python train.py --d_model=256 --n_kv_head=1 --norm_place="pre" --positions="rope" --attn_scale=0.125 --parallel_block=false --init_std_qkv=0.0254 --beta1=0.9 --decay_fraction=0.594 --batch_tokens=[16384, 32768, 65536] --train_tokens=171800000
MLP neurons of a small language model. Each row is named by its layer, matrix (gate and up: input weights; down: output weights) and neuron, and shows model dimensions 144-207. Each number is 128 + 32 x the weight over its row's rms, rounded and kept within 0 to 255. A neuron's up and down rows have the sign that makes its largest values positive.
A block is one neuron, or neurons of one layer that tend to fire together. After each block is what it responds to, as a language model described it from the Wikipedia text at the highest values.

L3.gate235 [117 170 136 121 108 148  71 126 136 106  78 145 164  90 108 121  58  77  99  41 102 175 126  78 134 152 186 110 138  80 154 156 180 130 128 124  98  54 131 109 105 171  92 133 141  98 108  81 139 145 169 127 161 179 117 152 135 135 192 137 129 163  94 152]
L3.up235 [ 76 140 160  70 155 159 107 147 124 111 135 106 128 150 164 128 106  96 159 160 120 179 153 138 112 170  82  76  87  95 108 110 136 150  88 139  81 111  88 125 106 107 137  80 134 138  89  63 150 110  72 114 156 189 199 115 167  94  87 138  84 121 132 121]
L3.down235 [159 141 170 143 130 136 135 119 164 106 121 158 152 123 154  70 125 103 143 152 110 202  85 112  89 163 121 146 130 116 142 109 123 143 160 111 126 158 150 114 151 134 169  27 158  98 144 107 124 121 153 146 136 169 139 144 137 235 130 185 100 184  36 101]
L3.gate246 [133  89 125 155 121  94  97 137 165  98  76 177 133  87 138 173 121  98 174 133 128 158 134 109 138 109 131 167 166 124  58 112  70 140 141 165 117 141 131  87  68  76 113 128 187 130 159 121 169 164 129  80 182 139 179 110 111 148 112 122 132 201 150 167]
L3.up246 [150 132 134 110  90 139 147 141 137 137  98  76 106 133 100 106 110 121 114 151 126 100 165 147 136 115 141 124 126 116 153 121  94 173 121  76 121 162 129 119 152 114 130 132 153  95 140 122 104 106 131  82  57 101 166 162 149 146 174  97 185  78 163 171]
L3.down246 [116 158 134 103 169  92 141 130 130 145  83  78 117 135 161  95 139 181  98 111  81 141 148 141 147 147  94 110 110 122 135 114 182 162 142 112 177 116 106 138  92 142  96 115 138  99  61 117 112 163  88 133 131 106 119 107 130 165 129 100  82 181 136 144]
L3.gate262 [162 163 177 181  91  76 106 185 126 104 133 168 104 103  84 128 102 139 157 128 116 114 115 139 111 118 181 107 127 117  77 170  85 114 125 175 110 150  96 207 107 100 142 119 113  64 137 156 167 146 195 150 115 119 163 129  75 132 146 162 164 157  93 140]
L3.up262 [118  88 117 121 119 118  86  82  92 148 114 130 136 193 184 115 117 170 169 134 118 114 176 117 188 134 113 112 189 125 122 152 168  74  61 156 161 114 111 106 116 116  95  84  84 153  94 144 198 114 117 103 110 156 126 153 161 134  91 145 138 159 160 116]
L3.down262 [128 100  95 137  79 144 206 160 146 146 106  89 218 174  99 126 145 117  77 121 104 172 150 110 136 125 156 172 101 102 127 110 134 101 127 168  87 119 145  50  95 138 103 197 151 110  65 133 146  75 120 163 123  82 104 126 148 136 106 165 113 116 166 139]
L3.gate479 [ 91 152 163 116 116 154  54 103 124  93  96 163 127 119 125 121 171 184  92 117 160 111 154 144 133 103  76 144 112  67 134 108 145  50 142  87 143 133 183 141 108 192 109 179 161 105 101 130 129  93 145 187 163  79 172 134 152 156 131 158  99 167 128  86]
L3.up479 [ 86 137 157 113 140 171  71  93 175  68  89 153  93 102 139 109 137 182  77  79 160 114 168 132 152 115  61 145 132  81 130 124 163  38 123  91 171 123 177 145 133 166 100 190 118 104 113 120 127 128 133 188 153  95 145 163 169 106 122 154  77 174 136 130]
L3.down479 [117 125 162 124 120 122 145 137 120  53 148 109  71 140  83 128 150 133 131 132 167 131 163 100 103 145 159 123  96 116 156 104 173 141 181 192  75 114 148 128 137  72 122 138  88 125  84 109 153  89 165 151 147 115 124 121  69 147 118 113 141 129  92 128]
Middle pieces of words split into several tokens, where the word must continue, such as oll in Rolls/Dolls/Rolla, iz in criticized, art in department, ow in Windows.

L5.gate366 [156 121  89 143  99  75 111  88 137 129 137 136 134 118 129 124 118 135 134 141 147 134 115 138 159 128 120  93 163 165 147 112  92 135 110 149 202  97 121 103 134 114 126 144 107 124 151 117 168 116 143  78 162 121 106 121 123 142 141 148 118 121 150 115]
L5.up366 [ 98 150  96 123  64 119  83 113 142 175  96 112  99 119 144 118 101  76 120 134 116 114 158 163 170  69 165 111 101 108 140  78  74 109 112 102 142 162  93 154 107 117 124 120 103 116 138 152 152 110 156 156 171 134  77 154 124 141 124 143 122 130 149 121]
L5.down366 [133  90 119 121 115 102 159 127 133  92 114 122 138 110 130 118 117 118  86 132  64 125 112 216 188 101 129  38 161 162  98 126  63 127 146 192  81 147 151  89 137 133 140  99 109 102 106  93 113  80 192 128 118 141  61 150  99 130 143 125 128 120 110 181]
Second word piece right after a split-off first consonant piece like p, P, f, t, app, as in P-ro-fessional, f-our, p-res-ervation, app-oin-ted.

L2.gate20 [149 114  76 105 125 105 115  93  29  94 130 140 131 140 126  87  96 117 125 128  95 103 105  64 146  88 158 106 112 116 150 151 125 113 115 131 160  97 158 158 114 109 151 158 122  93 151  99 121 143 136 158 199 151 123 150 100 107  85 104 122 133 146 104]
L2.up20 [131 150  96 135  87  72  99 120 151 194 169 125 154 121 130 110 151 179  77 171 146 127 152 160 160 121 102  86 170 111 140 117 148  89 166  62  71 132 100 120 142 177  78 194 184  96  61 128  95 161 165 153 114  58  71 162 134 157 144 117 172 174 117 124]
L2.down20 [110 145 137 137 147  76 181 112  95 128 155  85 187  99  85 154 106 179 128  60 107  89  83 104  94 137 159 126 128 209 117 119  92 145 122  77 158 138  59 149 116  86 130 147 134 121 148 143  92 166 173 133  87 102 111 129 107 160 135 148 154  64 123 161]
L2.gate314 [146 101 115 173 126 114 130 120  83 173  64 129  96 157 133 126 125 122  63  69  87 124 177  98  96 104  99  56 139 119  91 179 157 161 122 134 132 172 122  68 139 148  73  84 118  83 112 139 117 136  74  79 126 121  74  80 173  91 134 137  90 127 133 149]
L2.up314 [140 142 135 157 114  97 114 118 104 131  55 123 118 182  99 120 159 140 102  75  89  89 194  57 115 165  71  99 150 122 111 135 173 140 165 109 157 115  91  93 176 130  78 112 113  56  62 129  90 131 117 125 121  83  96 115 122  66 120  97  69 127 177 143]
L2.down314 [ 87 178 122 149 178 124  54 127 103 138 144 146 181 177 126  91  96 154 109 127 114 154 153  74 130 126  97 104 159  97 169 110 155  93  76  69 130 132 111 133 129 157  98 109 127  91 149 150 140 129 156  45 103 112 133 111 134 143 134 123 105 126 167 106]
L2.gate316 [141 155 208 141  95 139 107 163  80 181 135 136 129 149 108 129  69 168  76 158  67 115 118 129 133 111 121  69 111 123 130 146 132 110 105 139 157 179 147 112 147 116  63 153 128 124  89 121 111 170 104 148  89 104 107 138 145  62  87 124 162 190 150 132]
L2.up316 [161  95 140 138 134 137 128  68  90 137  73 105 158 131 112  83 120 168 162 113 140 137  98 158 171 108 133  99 198 127 159 141 143  86 140  88  99 184 162 142 110 149 117 138 123  83 188 141 176 119 157 122 136  87 124  70 143 180  69 126 138 163 166 138]
L2.down316 [137 135 104 162 113  90 165 154 111 182 141 146 157 183 114 155 108 198 112 161 133 116 115 106 111 114  66  68 139 103 101 141  91 107  89 142  96 102 164  89 130 123 118 159 163  91 150  92 122  80 119 120 140 116 164 138 152 114  87  27 114 151  74 122]
L2.gate482 [192 104  51 135  74 168 113 102 102 126 129 171 148 133 100 113 119 254 131  80  91  96 143  56 140 156 106  99 114 110 123 143 129  52 108 125  87 167 159 143 103 146 100 138 148 158  93 136 143 113 143 121 123 106 108 172 153  69 139 159 149 164 158 140]
L2.up482 [101 164 106 124 104 111 131 119  75 168 113 110 128  72  98 106  72 159 112  48  96 107 157 102  64 169 125  62 121 115 109 145 148 118 118 113 109 119 119 157  82 147 129  97 120  57  89 198 139 163 185 159 126  94 143 137 119 102 137 136 157 137 170  61]
L2.down482 [ 80 150 129 140 162 161 160 143  77 102 130 122 180 112  98 126  92 224 108 123 119 125 182  65  85 147 137 106 132 126 113 126 170 179 104  76 104 169 105  81 120 147 130 133 110  90 157 160 139 131  90 108 120  99 142 147  69 151  72  79  92  86 129 134]
Final subword pieces finishing a word split oddly, mostly compass words like nor|th, S|outh, Wor|ld, sec|ond, For|est, plus the standalone word first.

L2.gate14 [142 138 155 102  83 126 149 118 163 175 127 111 130 144 112 186 117 132 115 153 210  80 136 162 134 213  65 118 146 151 154 138 123  63  72 107 144  92 193 116 172 160  74 142 169 114  94 126  90 132 119 115 112 157 184 174 121 120 128 108 178 125 111 108]
L2.up14 [129 140 175  98 121 103 134 140 119 110 119 153 135 114 136  95 158 105 136 161  97 120  99 141 169 204 101 151 105 100 115  97  95 111 102 122 122 134 149 177 200 184 176 139 153 112  97 114 161  56 156 106 138  96 136 134  97 154 147  84 127 118 163 126]
L2.down14 [128 143 130 126  85 153 150 117 125 141 142 142 180 206 152  84  79 101 140 132 137 139 144 107  89 152 110 153 108 126 178 105 152 108 130 167 121 105 167 144 161 134  87 134 143 147  89  95 129 107 185  78 115 130 155 146  87 191 150  64  91 110 110 133]
L2.gate273 [101 194 154 106 126 157 124 192 171 149 135 223  77 159  86 152  86 134  92 139 124  94 171 131  81 167 128 104  60 132 132 147 144 165  79  81 189 177 154  89 143 139 143 167 146 134 128 154  97 142 132  91 159 132  54 160 129 109 104 160 124 137 134  91]
L2.up273 [117 107 135 113 149  70 110  95 117 157 139 173 106 141 139 147 155 107 176 127 100  95 119 100  94 163  83 170 114 129 104 107 152 113 157 118 115 145 160 117 180 149 119  52 123 185 125 139 138 124 116 107 115 160 104 102 145 126 151 146 110 157 114 101]
L2.down273 [148 178  89 159 108  88 161 105 137 104  99 159 128 124 149 116 120 129 130 152 121 145 143  82 147 105 125 177 128 145 120  97 116 135 198 121 144 109 136 170 134 198 104 143 145 143 149 111 107 147 128  76 136 149 122  91 114 176  85  63  96  84  82  76]
L2.gate328 [115 101 165 157  88  80 169 100 103 136 154 181  94 106 147  97  97 174 152 123 102 152 128 119 136 127 142 181 104 135 103 150 159  95 172 134  85 170 161 194 174 166 112 186 127 102 143 143 152 153 182 140 148 146  87  98 183  73  97 113 126 143 126  67]
L2.up328 [ 95 185  76 109  75 112 119 156 126 171  94 146 150 174  88 111  92 145 103 150  41 110 141 157 103 147 102 121  38 117 165 123  84 161 151 146 157 125 132 120 135 105 167 174 139 138 122 147 143 131 133  60 116 166 151 142 142 109 138 152 143  76 115  81]
L2.down328 [ 84 162 112 146  95  66 141  96 123 171 141 157 109 154 143  72 147 147 127 166 119 149  96 127 128 169 162  98  66  98 167 142 113 159 176 146 124 153 105 101 114 153  61 133 136 174 146 115  93 159 138 134 114 118  97 125 156 169  94 156  69  67 127  70]
L2.gate437 [146 134 109 141 119 117  68 144 172 165 130 129  83 150 118 197 175 162 186 165 115 140 118 149 120 193 117 162  58 157 110  80 188 162  66  90 146 119 163 142 153 103 118 115 133 229 172 180  74 140 127 109 123 123 127 150 138  83  88 109  81 109 133 140]
L2.up437 [128 191  97 123 119  89 159 140 108 137 126 119  72  99 160  90 121 149 109 121  52 121 155 129  81 157  95 121 106 109 135  79 112 154 142  88 176 186 170 115 117 120 152  58 164 187 160 140 104 123 143 150 146 136 141 192  95 128 144 118 111 146 110 119]
L2.down437 [112 230  83 128 120  92 147 122 125 112 127 167 139 151 187 109  94  97 132 112 103  84 136 110 155 122  95 160 122  99 164  85 138 125 149 110 198 148 109 190 167 150  78  89 147 150 196  90 142  99 149  73 165 164 121  91 173 154 103 104 154  55 174  90]
Completions of number or quantifier words like one, three, two, four, most, and the became in became, often split across tokens (th|ree, t|wo, m|ost, bec|ame).

L3.gate472 [ 80 135 137 119 131 115 210  92  85 143 144 145 136  95 141 114 202 187  69  56  78 104 115 125 131 153 143 100 139  82  86 174 138 142 122 142 156 172 112  93 150 169  64 105 164 152 103 118  99 202  92 162 107 111 126  89 151  88 146 145 155 120 120 172]
L3.up472 [ 73 106  90 170 188 111 173 103 127 177 119 107 138 121 107 137 126 162 127 129 148 100 137 147 144 138 157  69 113  94  90 112  99 155 121 172 175  84 125 103 131 104 150  90 150 120 180 120 138 166 225 135 147  79 103 130 137 127 115 147 130  93  92 120]
L3.down472 [150 207 181 106 204 168 117 121  95 206 145  84 167 192  99 150 117 140 127  83 133 106 137 117 138  86 112 188 102  94 107 148 127 101  53  95 114 153 113  97 108 154 131  98 119 151 139 149 125 110 134  59 158  99 129 127 148 128 133 154  87 106 158 112]
L3.gate482 [101 145 134 120 150 113 127  84 120 184 103 104 173  83 162 118  76 148 127 139  89 117 151 136 131 137 171  94 146 132 155 112 157  81 116 152 145 120 126 117 145 149 118  97 150  64  18 112  98 193 152 192 147 159 113 147 121 126 141 108 153 120 123  97]
L3.up482 [ 85 133 108 119 152 191 158  77 131 144 167 188 116  99 158 143 133 103 134 130 116 115 170  32  82 142 112 130 115 139 105 132 150 171 112 130 153 120 176 131 179 129 100  45 125 113 102 106  98  95 109 142 100 105  76 125 143  70 132 171  99 129 161 131]
L3.down482 [ 63 183 148 191 149  94  96 152  68  94 108 168 197 176 121 150 152 158 129 131 146 151 152 160 122 149  98 151 163 130 119 124 168 142 108 120 137 118 107 156  87  97 111  82  94  96 127 118 103 148 161 109 132 104 153  99 120  97 129 105 129 132 100  79]
L3.gate503 [153 133 119 147 111 164 151 118 139  63 166 144 117 203 136 122 130 158  72 105 178 110 126  94 129 108  88  69 142 147  85 167  93  60  92 111 171  97  69  69 122  98 115 104 116 149  99 151 129 160 110 102  81  92 152 161 144 165 128 119 114 135 145 129]
L3.up503 [115 171 176 106 113 109  98 110 106 175 146 167 131 119 130 181 131 133 204 125 107  97 135 165 106 167  84  75 119 124 136 167 142 138  58 120 113 111 116  60 116 124 116 116 162 138  70 106 116 122  75 173 126 162 186  99 192 172 115 123 145 125 198 146]
L3.down503 [108 134 148 154 142  73 117 165  50 132 112  91 112 141  48 120 114 158 108  77  88 150 136 115 188 155 119 135 115 169 120 105 166  74  99  73 125 132 162  88 100  95  85 115 147 119 142 132  99 132  88 158 153  79 207 162 167 125 165 138 152 146 166 174]
L3.gate505 [150 220 123 137 185 123  70 162 132 143 112 146 113 131 139 153 141 169 113 103 146 130  98 135 139 173 114 114 145 193 116 144 148  98 157 132 133  97 133 111 128 123  89 121 157 133 145  80  97 135 129 139 134 123 138 129 119 113 120  94 155 185 114  95]
L3.up505 [127 146 149  80 205 132  84  66  81 187 176 169 170  88 161 107  79 169 112 154 121 129 100 131 124 144 113 107 101 106 161 132 188 189  87 108 111 109 120 103 136 129 123 134 180 113 179 136 114 134 100 131  37  43 136 142 137  93 117 129 131 144 111 152]
L3.down505 [183  89 117 126 233  68 101 155 129 153  97 166  81 163  94  88 148 179 107 160  86 136 141 138 146 117 111 161 170 118 157  94 117  91 132  89 180  92  80 117 142 112 167 128  79 118 201  94  90 105 118  76 106 109 127  67 184 174 116 147  88 134 133 132]
Final pieces that complete a split word, mostly compass terms like norther-n, w-est, souther-n, plus others like L-ond-on, thir-d, colle-ge.

L2.gate32 [137 169 154 137 136 176  62 121 147 159 143 176 140 133 149 147  76  59 124 140  92 113  93 111 103 134 101  93 100 156  84 126 106 123 146 143 175 139  70  57 128  91 125 108 105 123  66 168 115  83  70 105 145  98 141 194 107 132 140 111 109 146 147 136]
L2.up32 [126  84 110  94 135 131 150 187 160 126 112 163 163 122  81  77 111 122 103 141 115 169 103 140  93 152 132 122  72 130  82 156 193 125  92 113 178 152 159 143  96 146 136 132 131 123  60  85 188 133 135 148 216  70 161 158 117 156 173 155 104 147 117 124]
L2.down32 [137 109 142 111  95 156 123 127  95 189 109 155 134 125  76 105 131  63 162 169 103 106 148 106 178 140 160 132 150 118 118 100 130 156 146 152 140 141  95  48 139 234 136  76 136 134  77 148 183 156 172 120 132 173  94 107  77 103 108 156 120 113 133 126]
L2.gate210 [132  81 173 116 130  62 156 177 137 136  62 184 111 123 186 156 120  95 179 146 120 102 104 118 135 111 140 129 197 133  74  65  58 119 134 143 119  98 100  86 129  33 133 190 107 120 126 152 203 116 111 142 171 212 155 128 107 113 119 116  70 129 134 148]
L2.up210 [167  71 129 117 148  99 148 150  77 137 137 155 141 163 122  89 104  80 149 149  91 132 100  86  95  85 113 111 180 120 117 111  80  82 131 109 126 103 115  97 109  49 139 175  90 162 146  86 212 125 111 124 141 182 138  87 110 142 113 151  50  82 185 154]
L2.down210 [126 167 147 128 121 111 156  98 128 150 133  90 138 210 111 133 156  77  96 136 112 169 121 140 167 144 153 142 142 108 121  82 166  75 147 153 108 115 117  69 130 173 127 125 173  64  94  94 187 156 107 185 132 152  77  93 142 164 103 169 139 112 143 126]
L2.gate236 [120 144 128 113 163 120  99 125 174 139 137 167 156 134  86 147 105 104 107 191 105 147 149  85 116 159 127 102 105 122 114 160 126 106 130 113 141 118 168 115 153 110 156 146 135 130  73 163 156 147  66 191 191  95 143 154  83 139 166  80 139 119 118 133]
L2.up236 [112 156 129  98  75 112 135 161  70 163  91 107 133  78 171 118  95  72 112  57 127  68  79  69 130  99 167  72 117 161 137 146 128 175 146 125 148 137 127 114 171 110 152 135 166  67  91 133 117 150  99 111 173 120 176 224 123  94 117 150 127 133 122 135]
L2.down236 [156 108  97 130 155 120 147 148 138 130 116  80 154  78 101 128  92 126 113 170 143 132 176 102 149 143 171 121 136 177 114  69 156 119 105 158 137  70 128 135 157 130 113 112 145 127  51 140 162 109 104 104 112 154 149 119 131 162 124 117 138 126 149 127]
L2.gate245 [127 182 150 143  84 110  84 166 145 183 149 116 142 183 125 132 125 196 164 193 163 182 139 166 102 153 122  94 135 150 121 137 128  91 123 124 182  99 153 131 168 154 139 146 101 136 130 172 122 108  89  44 181 109 127 155  86 176 108 152 174 104 137 164]
L2.up245 [132 132  83  80 139 132  86 190  90  95 162  70 102 117 130 144 112 159 151 163  83 133  87  99 146 123 149  58 127 119 151 127 111 115 129 149 106 181 108 213 128  87 159 135 121 107 192 141 154 115  95 163 154 132 179 143  97 159 113 106 168 115 135  74]
L2.down245 [111 191  94 127 145 104 134 134 108 126 107 133 127  94 160 114 175 156  73 136  71 109 102  64 142  99 164 113 195  86  57 132 131 124 129 126  89 100 169 134 100 152 103  73 107  94 121 187 136 134  99 104  79 116 116  84  92 153  94 108 120 143 150 115]
Short word-internal pieces that follow a word's first letter or letters, mostly the "ow" in However at sentence start, also Th-is, C-ong-ress, Mosc-ow, dro-pp-ed.

L3.gate50 [129 159 179  89 141 164 172  89  75  86 104 146 113 163 173  98 126 164  64 111 126 102 152 124 127 125  88  91 112 147  44 133 178 129 107  79 106  80 105  28 156 210 107 184 194 155 115 164 129 104 106  89  73  81 134 128 166 159 118 147 108 166 122 121]
L3.up50 [143 103 137 188 123 106 101  53 155 102 137 139 138 141 190 162 161 133 117 137 156  98 201 148 141  71  98 170 115 131 134 154  60 140 156  84 140 110 147 159 145 162 143 104 104 118 130 185 140  90 109  98 105 133 107 146  94 131 165 116 115  93 108 132]
L3.down50 [ 69 117 136  94 113 151 177 154 123 120 117 135 127  94 136  94 114 103 152  89 127 105 110 141 108 176  80  93 178 113 147 153 154 133 137 168 144 147 110 155 144 183 149 150 147 104 170  91  57 174 150 115 135 107 122 134 100 146 117 162 121  70 159 146]
L3.gate242 [150 187 172 130 152 175 133 144 114 119 110 114  69 209 176 119 119 218  87 145 148  58 150 120 108 129  70 169  88 133  98 126 112 187 114 118 172 137 121 146 155 160 166 182 106 113 155 132 113 125  64  96 114 171 132  44 101 167 160 106 122 105 151 157]
L3.up242 [ 89 164  84 109 115 149 124  98 146 169 110 182 127 185 138 135 226 129 161 161 170 155 122 138 151 149  70 128 168 143 117 100 162 187 106 148 119  93 135  78 132 144 131 155 123 212 145 107  98  95  85  82 135 111  96 181 148 134 173 112  85 107 121 186]
L3.down242 [141 109 100  88 127 148 157 142 142 105 136 108 173 113 137  94 162 157 126 106 158 103 100 107 143 114 192  71 143 108  94 156 189 128 162 132 117 158 157  77 155 137 160 181 102 171 126 161  56 127 105 144 205 162  89 107 108 180  65 148 107  75 162 156]
L3.gate250 [127 148  84 121  91  95 102  82 175 159 132 169 121 113 119  89  75 152 147 186 145  96 160 124 132 109 115 129  89 148 141 159 148 147  91 151  86 102 123 162 114 122  87 142 113 103 155 137 140  94 134  96 110  39 207  99 157 132 130 107 169 143 157 125]
L3.up250 [112 182  71 160  70 144 108 171 185 116 188 128  72  84 152 102 112 185 111 148 142 136 134 141 117 110  76 164  81 124 143 154  93 124  66 120 111 121 111  98 118 155  52 149  96  97 177 172 150  83 177 122 116  92 147 137 155 204 122 109 164 102 161 125]
L3.down250 [126  97  71 117 159 133 145 133 138 132 148 132 139 150  89  95 143 135 109  92 149 170 105  98 119 147 120  89 154 114 167  79 121 125 121 122 102 155 133 140 145 139 146 120 163 111 170 158 146  87 135 115 152 126  87 148  75 178  79 168 115  97 137 148]
L3.gate294 [145 109 133 158 111 144 123 145 111  76 144 115 148 105 158 113 156 118 159 142 132 167 187  58 201  86 221 170 155 120 125 132 108 156 156 129 156  87 155 113 156  99  89 102 176  80 121 143 106 124 138 156 141 156  96 137 117 126 136 127 125 138 104 160]
L3.up294 [179 182 108 107 115 156  90 118 119 172 158 147 162 128 185 147 133 142 109 164 104 112 108 110 127 180 114 135 117 101 158 106 142 176 149 130  90  87 170  81  78 157  63 121 111 153 117 153  36 161 101  88 113 129 161 150 196 151 130  81 146 101 169 136]
L3.down294 [158 138 155 166  86 107 140 167 180 177 120 108 121 225 170 130  76 117 118 113 121 107 154 107 128 138  99 147 133 130 127 156 149 199 115 153  87 103 169 172 181 107  81 100 154 136  92 116 104 122 147 144 136 114 145 103 131  85 154 115  80 129 108 125]
Second fragments of ordinary English words split after a short first piece, strongest on "ree" in th-ree, also l-oc-ated, maj-or, l-ess-on, l-ater.

L5.gate375 [108 154 124 137 106  85 174 116 150 210 117 172  77 207 152  84 149 149  85 105 125 113 168 125 150  91 160  42 121 109 100 143 179 130 140 108 116 154 150 101 136 129 111 149 132  75 164 126 145  92 122 125 203 135  96 112 130  88  99  84 172 142 169 121]
L5.up375 [ 69 127 144 163  67 132 149 152  87  89  95 180 148  84  79 103 104 157 137 167 180 143 140  93 105 160 150 103 116 174 105 113 141 161 127 142 153 111  62 101 189 128  91 143 116  71  83  83 115 156 169  89 114 130 128  76 172 132 150 145 109 114 135 188]
L5.down375 [130 137  91 132 125 129 178 102 150 129 141 185  95 169 125 101  79 151 111 129  96  57  68 166 173 107 151 106 110 118 148 118 104  71 138 157 122 107 146  58 162 141 153 124 132  88 185 178 183 155 174 143 140 156 101 150 151 137  86 126 134  94 136 162]
Second or middle pieces of words split after a short one- or two-letter start, such as ro-le, s-up-port, H-ist-ory, lar-g-ely, plus ordinal "th" and title-ending " =".